Weights of a small transformer language model.
Training: a variant of Muon for these matrices, 113M tokens.
MLP neurons of a small language model. Each row is named by its layer, matrix (gate and up: input weights) and neuron, and shows model dimensions 0-159. Each number is 500 + 40 x the weight over its row's rms, rounded and kept within 0 to 999. Numbers have three digits each. A neuron's up and down rows have the sign that makes its largest values positive.
A block is one neuron, or neurons of one layer that tend to fire together. Before each block is what it responds to, as a language model described it from the Wikipedia text at the highest values.

Description: Commas, "of", "in" and first letters just before a place name comes, e.g. "County," before a province, "University of", "Prague, C".
L9.gate520:468458488540522464490505533474465470526492552518496592556550465500581459511501553507424469519437533519548469545469474512506548587456454497494520389494458497565499471501461508532490530529471584512477513500550445477499500509552434564551540506517451561597460528521506481552485470473510512515543523488538439581554539458479501452482569528488532458521534443533477505496598495483551454549494540532491498525517497559528559550582502485473535512488463463517496503496473496516456548619510542
L9.up520:468481446519474515418465522513570450469445493491502520535540487509507407523459607450443528483509491494526466529496467510482481475425501514500493452504530521438538458487558560510478499576470507490488470458530426514458490538553548487496554497559490495485447477528472405489495512495418490506535547512460518503508540438444509474517535513560518575414447550447523466523592539404552441535567440445463470421521499462523523497548489493516560494556471433510478522511530527452528498467504520

Description: Mostly "of" and infobox colons just before a proper name, usually a place, as in University of Michigan, north of Ormož, Country: Morocco.
L3.gate63:463461450558447424504465500510553545517456536501510448537483466541534516414544441512529481441543488583465453546510450455475437541463568445534504464511434514505475559474424469501578487505546565472490504510554520509494551509497450518536475469455509470505499487531489444550514524523495569525509516461490526536540567472563439452572445481475448415446475533461474568527520564442521527489532512478428519554469494562521526476516494476482506419492560509557507510466462547475496460527448436
L3.up63:481377525470538539476491475479524518486477451510588495462523450426476429538473518515492474463473553507490488484495480469517481534446545540561497446472500507497451485496509507509508440426580525509533450484454442553525495545550557532505558562494525510502505537515551432473588513508517487507481469429519507514538452454499529513457566443497486486523425524515452455582439580550529488531482557446423489522468505563467447490539551464466518503488527525593486465517561450476505517488527594
L3.gate219:503493479519505496518483557483464540544489543545505508465446422467511604464528469485524445578505510504465540496497552458497488527435574450522528453533427517519490484457500524535517534583455518516550499522513492475475496575568466477468475501458435541579504486506553528546531449440464563486572459477507432507514574468444516494528467471544464519490522536466450518532571485500439507438504547484472546499481521422455463524455484480403515421502472462457450513538606487444505459477460512
L3.up219:468486499520502512503515484484448477523458522496561508500507487492502523421506452459522467548534510516490523534479502514468495486526545490471567542506486480455393528483472471590477429496501489523485563508524453471493510523461502528524448517509427463540552468485533447544473437521538486507569495505544476556509553480468477535538498443457512535550526454454535472530519622537502520526645589463497501510416507480460485486489469468463504392526460450484580511523550474392512457420521506
L3.gate348:483481482518541449564516505468494447511530552484430526563433567464496482494584468529512470497455501457526471558497543452519487459429460505483460487444465521549484485527513513487523510459479512456475460543476496469486445465523452507491498481591417465503483566557501526527511528556465483456513528501544475496488465467526443501473532485493551489533507538561510498478497568501546606335493486492468466499511530517410492469550525508465488461457497492569428485536379492467550506451554479
L3.up348:542532485482513500495483547542507507563478478479567390502346485481493541471564457561478506424416522492463461484542525476504512485495467519522523435446449472470467518482548463526515451417511514520523540406455455520501444490493507524488494417509503419535552520502469518554436496549504507475487465448473520549489456575489447397512494415511512530531439522548471491518530527503515529471540482500525506480508448497517545499450506533483478464458430566516474554480534551553546504474544478
L3.gate395:441488544478481467556467527463507441517478474466570507514498515509452492484601555494543456563509540561506487551424563485510497495468460544542528439531542491555480506570514467522538516566554471524587525472554439478440510508464500460548425475496428393580541499516516455483464569564531492522467478494536578520528482564414511557495499549506518472478504488506522445563488555536484504434541523443423494500466502538467495447473465464498502509480498553551505518493506476486498544417479493
L3.up395:504476440526466511470508503560532411566481572441484450476560483487545484437538485478519462489509477496472550492560477524557445477480496471527483450536543457483493556493489444461461483497450594452531427451547510488503472524506552480502472479455492437456518504522462477473509503447577496563481456515515472595482556464459502516450493451555470598428504428475474506505566516552446504436499563434461474469494570588491530476542548488514546507462458523512429437501547453476491511517501478
L3.gate416:486507453491467472486529576432517464587475522510535462531471470533583444501539500622438474431532573489466462553414501468518509529512523439537536469533482500455488475487520531477493551520472503448553558467494483440397457547516491522424533456483543518510523529483518485461517504504497542500558567528452549568475534506485459485549479486426534503497497497439512481497527522543488599438504496522413555483493472496570462537437509470500501473526437472486510545501457519476471480395493509
L3.up416:518480441481501501486490508466530482527535475456476508472501444491471454480558474508537476450511493431501527518531535491448482399501584494513521536471526458511453527590400558468509509528524511439440565479492562452525464470489531493479485460585468469536448492465425558527449470458495487494559501426474483482499495498509475495507458569482526503491507501537553460530549578450511495477542411516519522447466524573534455519451516529508572537527510478587574479465544473470391466564442469
L3.gate462:567498533485481504496516486474512477557461564465467472516512478517464505475598453510554480461512459524514520465393535524570484498510449471535526515514560479552455501511576471459493488548536499466459535493586482466506489537498445466537483556460552449434496503475522489490457503522519492550495527475521475581483561492488486530535498511558579400453442435503532430435578466450524424505507445444485441477490496607520478459474506554478453505479576511517443447437487513449484493537535473
L3.up462:563498498448502461543479458543448438498512551509449497544525519508435568480560464486558507497494520504552521473423533498562443518500501476502523517494551520547477495541514413436501478486541461537438455472523506495458494536519459412515471467447505423509516526496504448514475526524551442499517505483562489515520571466385444594500500432567525428420418433531492393439563488482434480528482470514485465486472501518525493484492511540472467523509516563505453473475522546487526460537539464
L3.gate554:521530446481487367449539544534581467492477489458455508504494467521527459522530577541492499480516511532481509496408488516482521581556522531464489447557554385511490529503460537418521440581499525445554517463542460452487502530519453472459494528493528512532478507466567465482411524485478442503513430499530518489469474536439484465540547523562470510489446511473520527520468476593540485473477529451413541534500500550468511516497479450497492466551477551446490523511547507556439466537439533
L3.up554:494475496592405527527515538458514540512541479537509454581469498426506518501442500588504457461473512515477502429501475442526456487448536511468493458556554589493474505527497534525464501547546520514476462496489510500541461526505412498499535511480483510444464510521524482477483511488497511546522484458574531535533467477420433410475422528473464477436499449466495546484544547506480454522483506416493534581482613569533485481519476465477513495531569564562474490564485477510476432453562474
L3.gate586:573524439560520475473563583514492484503511454567466471559463523512532523468548491485506416480487510484489543514557398498496547560456486509495549417509572487510518543447532527500549507504514530538581553510435484417490478463508530501525461446537418532511492445478556534511536534516562537574513516495463489528519575546501469496446416517521510463439497454477501481568547448424522478511497523507411485487457491522553536430537497551505510476538510505577444550444488499524501536496518460
L3.up586:495492461452512525402503508515543457441496447520468544498510530502511405428536443486470505557483489517468452549519415538495527460498499485504464484484561506549471530488534494460537495587505552455503439513502537529476471380486473502485492448517474398592501514469502497505475468461437481445487530516452525510539531495467519456477504601522534538522517488503547538520603509490548546418457505454521483416510514497561522501480468480567495514505521596510491542470533447512558518508416476

Description: Fires on the ″N after latitude seconds in coordinates (40°00′19″N) and on month names after a day number (25 December 2005, 05 Feb 1921).
L4.gate18:439492557450477522514479570535510559513468550472453469446541547462481496503507464497547542577498429500474441520465596498519533530499507502414438503479534421515489540500482495570426465467456552531490499454513502497486512471499480447530509515447510446487531543494445468575456526511446511567542480513511400492490442489489449513525499555585557510548516602506466479493465527520503586495499487496460478525419564454527538538490460494497464474578430476543468516502492483497563505570455457
L4.up18:427515521439546517514514484518489489554460536478524577552425528497463376445524537454486432503485473562538573513506480475570509563461451502478504532514457531510545489482475522433541468585441438516476505519540522501563418559519461541501476479522501440533567486474466493528483569475519528427549472439515468507478544486419549448486446533556547486487500520424512468467506527477494605477492524501539473524517524472519420504431503498459489442465513453515492458498518500469483482470441554
L4.gate60:552500432568514478555523455516475462450432512491570457441421427482494522481527500530428423417457471458491563476472510503536545476457559504464472512501493511443439496523463550470534461522490496532408513481500477532512510513532510483450523545503569529510470522451450539497497479536559567465488538593433551472531461546559470493448477465510490571533471507515514485433549562541571521457519508482479518515439492543530481513513530444488486479480498460496506538521421619443491543456489523
L4.up60:490566450531445474513466473523478517600452489435524474518470476494556548457504540536530527515481511503479523489495504596516515543612468452586465499522541458488514539443508509468482464489488455512547533505495516497536490505483442448496431483489543478492559500517487532447558501561442493449505451561469481453447476546499499440443479572470516532440448499539470492480468559477480583488540556564487451452489487604555498495450506554551473543466428536494516484507415523580487522440513467
L4.gate65:570528462515502531523551506493462625461608496540496501469444470432512561537605558469577499465519519514524488513570532523492516451448498466501465447484516503457522568547594461565515508464498511471589506496498527531555472519479526480525515480498471492506479533468506500596503476460485426509508497558514496464545439496517535446497511481463547485462469498548518465486489470524493493552516513528405434476545570499515487520507479554548566515474487558487455439472548527564492424506460557
L4.up65:466467412516483568514456526551519464536584489502421512503444458476475498491509461484477432424575464476513501523485460537445495544521422441585444481541475426528496530415487434471529552515466507489471533493463474530515528517453471539463564484463426490533524470526554554495493484520505518472504531500476461500512439564513488490531483519495516466473488566508475499470556518564470491476506518553394496425529480443541513550494455600494517545484545549420508503552548497459551483435547492
L4.gate193:430481515493520574544448570499588500510538476527542473492475464536461573566543543454540493468490550457559500483488535497561477444600417549479528505497478467460461507540453502519491524527484477521515506519572471496461509457482464453500555469486497488405567497506492445594460495517533513525480477564541498527531522521450469403484539489491491488509539555496497551565518598557492517496515444516529504421483470506529570439534478506516497556507451520517572415500434487510524451449492527
L4.up193:487582520530514506462536518550507525588494491565564533444461533450536478532542488581499561477560466484506453476464534519500423503526498532507532505531434477552517553511450525506515513507450554440474510508470487468492533459524517490480500565463573465515523510510512513536463442500486438460552481560489538479459485447473508542523467597507474510425526437471474502555475482505569538427453459498634454491528531457591462476543531472550463541460545443524493475525551480564522554540526481
L4.gate212:544427467517553629464477524546485491489484550449551464460515526476515556462506503480550510488447435466465408469440521468454475491464524525606544514495507536494437491569483511523454483472555533441510492527553538497433504463430515522552487485481499500516510506534492525528500481606487489524488504522545452577516476471504510552463567559493463555549457454565489518529526413479565487485558491475452501516491495526475548431507478492499495497465444469471461505491576433528583462434463496
L4.up212:505482428465610459526525542517529474528431560492568479437469514517490560508497432476518448448440516464501545446424473498500512483441487485544535546439483499459515541511553468434517387493512475514524521560602558474471422469461500535514495529480471520509495552514526586486574485537496516523507494534511483514543592492508494446457503506485442461484506482566448553456516519505546528510469485528543459499474459504441536515431449478434480527439479509481494428538498476503541448464429534
L4.gate330:597498515549473568450496533473480518551531492499401482489530476533504530502529536465585499392509538574527464480514502521467520516505490452574462528615552486501520560446460527521504494484465564508535497494542507517495480463537509546485461433527491482512492433515457506470484485465526507573519499453559461499423558452546542559472498463476528571464477504540468586551469614526452509458515516498463479488434477460526485563510523562490576471457569444453500491487495503512551488489478518
L4.up330:481514556479456540515479544495501507469526469501508531526507547458505438531527515418556476479489493530494493490502589487447442444454552417460441547549475544538554551506464492520476474417519543545548587507489464474547517431523510534489522564507570486477547499470475448521561510518496534559485521467507439501525585531419453483443462495595529557480515538446483549542570552474462477499527503428473533506500444433487527554466480517401517584464481477432482466485476478487530486496500519
L4.gate390:448506521548505550565470584496514514521503522532564486451464493387553558504520457532500429443491576466439451453472542536519470527515462515519480519493422434461542569447541447500592477501443519552540561520507517518513489546465522497529469487479524503443559474461526484519530529542550506568431509544485460521479512434499524545512478487457513542464423506461459500482553582517532554472447468524435488489512430556484475556516539439489532540438491527584450479539497540486497498497494463
L4.up390:522445398498481579517436506430445546487506492456565451476516468483480551467496519504537471419511509520479547487506455520493515551491575435474452501557487383495495551480503453504503461472493518435456501475559544470491488524445559526597496473516431449512521519511527478528543488599488599524457523516525453516574532492524489559499533542468445549499477414463474486586491514532515500498449438527468496523412497438468538517520499512510564510474537462472519532502500479442459498485508537
L4.gate497:458470496547523555503476515447454482506531477479551517459441557525542481506477461526499555525469575499556524471531466473581481524442457524489471389479488522536540548457483520539526442528529502519532490544527480616493513481514484462503456497474475489514529431561505400521483464577427567447547460537474511531496521422521470433515541502493451510509537479533508400493481462511472482516492557466537485561494434544486493526518458479446416522509464460517465521545394575458496540478475518
L4.up497:484532526406482501495518465469518536566478441469502458472433533522562555488469562474541444518557450454485514473510446498473543494510533518492470414454557462494544538523481458578464508487512495491510504473474450468566563533580520524453578448456512579533437586471440530453543496513525441602505436477472455511491494523501509491572530532514466536417524527504537506524510519459544475475434439479507476481516552535401515482517495522463573489464537497495465550497451481484550434505528486